Weights of a small GPT-style language model, trained from scratch on English Wikipedia: LayerNorm before each block, attention and MLP in parallel.
MLP neurons of a small language model. Each row is named by its layer, matrix (up: input weights; down: output weights) and neuron, and shows model dimensions 256-351. Each number is 128 + 32 x the weight over its row's rms, rounded and kept within 0 to 255.
Before each neuron's rows, "raises" lists the tokens whose logits its output raises most directly, leaving later layers aside.

raises: "ever", "ism", "ably", "work", "ians"
L9.up2789 [162 105  70  98 199 139  83 190 130 129 134 132 118 136 162 137 152 140 127 126 148  91 157 106 115 169 152  97 143  94 122 158 133 124 169  89 122 175 132 103 176 140 139 152 136 121 199 225 129  77 162 127 170  98 183 185  42 129 191 168 162 166  82 163  99 191 160 121 140 131 132 136 132 134 140 168 140 171 112 164 139 118 174  94 100  99 121  97 110 203 113 142 140  99 127  60]
L9.down2789 [127  88  79 132  90 131  87 119 101 101 154 139 141 164 115  72  91 128 148 140  99 132 172  87  76 142 100 162 159 133  88 196 134  98 140 142 112 128 146 192 108 134 179 124  94  85  94 112 133 123 106 157  79 134 190 129 130 123 132 106 135  95 118  84 151 114 123 160 177 154 157 135 102 123  85  98  87 129 115 152 181 152 173 119 134  92 146  82 156 142 152 114 108 103 139  97]

raises: "veraging", "₹", " £4", " $3", " increased"
L9.up941 [136 171 103 157 130 128 179 227 132  95 131 122 117 123 150  96 115 172 137  79 144 153 132 171 113 148 116 105 160  98 146  38 154  61 106  79  92 150 143 220 183 136 135 151 118 104 120  88 133  89 127 159 122 130 110 116 103 144 102 140 137 121 143 144  80 116 147 116 159 123 136 137 134 115 138  44 114 140 158 122  69  71 117 105 104 112 113  96 107  90 163 104 107 120  92 139]
L9.down941 [188 159 130 121 139 140 189 174 137 109 102 146 115 101 144  89 134 187 135  58 118 126 135 170 146  98  71 148 104  75 106 126 168  83 112 108 143 140 154  97 127 103  98 140  96 175 130 130 117 128 102 141 172 110 128 102 110 120  76 152 121 167 193 169 102 157 143 105 169 144  59 127 147 156 186 103  97 118 150  61 112  97 103 170 132 157  93  94 186  79 151 109 157 154 161 116]

raises: "d", "con", "k", "r", "x"
L9.up1296 [109 125 124 143  79 113 136 118 135  77 118 119 177 134 130 154 133  39 137 164  97 128  40 163  91 138  93  92 119 152 157 164 139  94 112  94 121 195 137  33 170 140 142 128  84 166 136 160 174 109 101 110  71 133 126 123 167 168 138 165  82 120 123 106 130 104 160 148 146 121 161  98 141  75 120 146  99 134 100 109 174 129 118 103  83 130 123 125 163 101  94 137  78 138 142 155]
L9.down1296 [141 144  78 153 128 136 124  82 146  99 129 146 144 145 116 124 112 114 134 115 132 135 146 115 154 125 130 217 134 169 125  93  85  83 133 132 183 114  92 153  51 156 134 179 115 142 118 116 164 117 118 107 146 129 173  37 122 135 136  81 140  72  89 161 138 147 148 137 109 131 140 153 133 100  90 182 105 112 121 156  85 120 157 113 157 185 125 138 145 196 172  79 137 147 147 143]

raises: "ness", "ly", "er", " enough", " an"
L9.up3042 [162  99 138 116 140 156 135  74  76 144 151 119 179 158 137 158 146 151 168 142 152 146 180 165 100  87 169  91 136 141  99 128 131 127  84  92 151 162  67 140 139  65 189 115 109 177 115 130 151 160 225 143  93 105  55 134 105 123 177  91 123 108  90 100 117 134 178 132 148  78 107  84 137 120 154 148 176 165 118  80 119 136 113 206 115 180 135  90 128 135  66  48 134 113 123 168]
L9.down3042 [154 145 156  97 133 105 127 150 138 123 143  98 108  54  52 114  95 153  29  61 124 156 151 150  88 126  97  91 157 179 176 142  96 124 120 122 175  96 115 140 108  80 161  90 131 125 133 133  87 138 126 124 145  70 142 132 125 168 127 167 139 118  81 126 167 132 130 149 123 116 139 187 140 178 151 138 130 147  94 163 120 158 143 100 101 104 103 103 148 170 140 164 132 176 117 179]

raises: "-", ",", "ed", "s", " in"
L9.up2749 [150 128 108 106  98  94 105 154  81  82  54 133 127 161 114 100 114 123 105 145 175 115 104 192 156 163  93 130 109  52 112 102 102 197 103 147 126 126 116 111  89 147 108 132 119 122 124  96  87 176 126 129 151 111 119 148 132 114 123 156 150 161 124  96 114 124 138 124 139 117  64  96  74 156  63 100  98 140 121 120 103 143 100 212 120 132  61 173 143 148 148  87  88 127 145 120]
L9.down2749 [ 85 103 146 127 107 173 103 131 140 171 198 136 140 131 132 106 132 120 156 131 152 147 151  74  85 148 140 138 112 178 169  90 151  96 154 124 109 175 119 122 151 134 145 145 188 105 131 121 131 132 115 172 178 121 158 138 134 154 129 128 113 113 141 142 136 158  99 110 125 126 144 141 138  25  93 134 170 103 124 104 108 188 176 133 104 125 153 110 149 158 107 126 132 125 184 146]

raises: " reasons", " reason", " outcome", " purpose", " location"
L9.up1326 [ 78 148 102  94 151  94 152 133 120  92 149 116 167 133  94 130  79  45 109 106 168 159 169 170 155 118 127 138 111 115 187 113 209 132  92  93 125 138 125 119 183 115 122 121 134 134 121 129  50  92 138 155 128 123 154 106 132 158 155 128 147 151 118 127 154 163 164  72 137 107  70 131 128 120 171 120 132 101 168 135 119 128 142  49 130 140 141 139 174 113 120 162 136 134  31 112]
L9.down1326 [195 141 109 119 184 147 118 131 145 119 210 137 146 107 122 114 190 112 158 206 159 124  78 133 144  72 104 135  73  99 145 151 108 158 103 153 116 157 151  90 112  70 143 145  98  72 192 137 106 124 143 142 153 102  99 154  89 117 110 123  99 119 127 108 134 123  90 161 143 133 109 149 144 125 120 105 122  94 105  84 162 150 145 130 165 157 157 185  74 154 132  91  98 167 158 105]

raises: ".", "\n", " and", ",", " |"
L9.up3056 [176 119 114 136 161 137 114  71  74  98 140 119 122  85  91  83 102 136 128 107  65 190 111 149 140 153 129 123 128 225  98 136 105 171 101 142  29 130 112 127 110 144 169 117 117 140 152 104 158 137 107  98 203 108  61 128  91 124 152 156 211 109 171 172 110 176  95 134 128 109 110 159 157 151  95 170 114 113  88 142  86  99  91 146 123  75 104  92  78 145 100 155 173  98 147 147]
L9.down3056 [ 79 111 171 119 113 172 149 119 178 101 124 232 183 175 194  71 119  77 171 123 135 145 130 149 100 171  78 112 145 145 151 157 124 115 142 117 154 115 107 208 171 210 151 151 109 161 149  93 150 144  79 190 109 114  89 134 151 178 166 141 147 111  99  89 175 108 140 146 143 192 139 141 104 100 103  84 133 132 130 113  85 122 103 102 121 131 141 128 132 121 148 133 119  89 154 120]

raises: "eur", "e", "ey", "iel", "ante"
L9.up2901 [167 104 149 119 128  79  94 141 174 173 123  60 174 134 123 126 142 112 148 134  78 137  93 136 159 134 196 137  96 111 115  44 155 139 163  86 155  87 166 167 132 150 203 142 162 129 144  75 161 162 142 190  85 167  99 140 145 143 108 109  91 142 137 168 122 127 129 123 155  86 143 116 108 165 139 175 163 146 111 158 150 118 134 149  72 130 115 147  92 112 111  93 117 161 135 132]
L9.down2901 [123 127 171 160  82 119  76 112 120 138 117 105 135 145 110 134 174 110 112 125 116 133 198 110 122 132 112 136 128 155 134 128 131 173 122  47 151 119 182 153 130 144  57 130 111  86 130 128 117 151 141 152  84  99 138 129 173 142 107  80 176 173 139 124 141  66 115 168 159 100 135 150 135 107  85 112 108 131 141  75 137 163  78 208  97 119  62 160 155  90 151 130 105 102  77 189]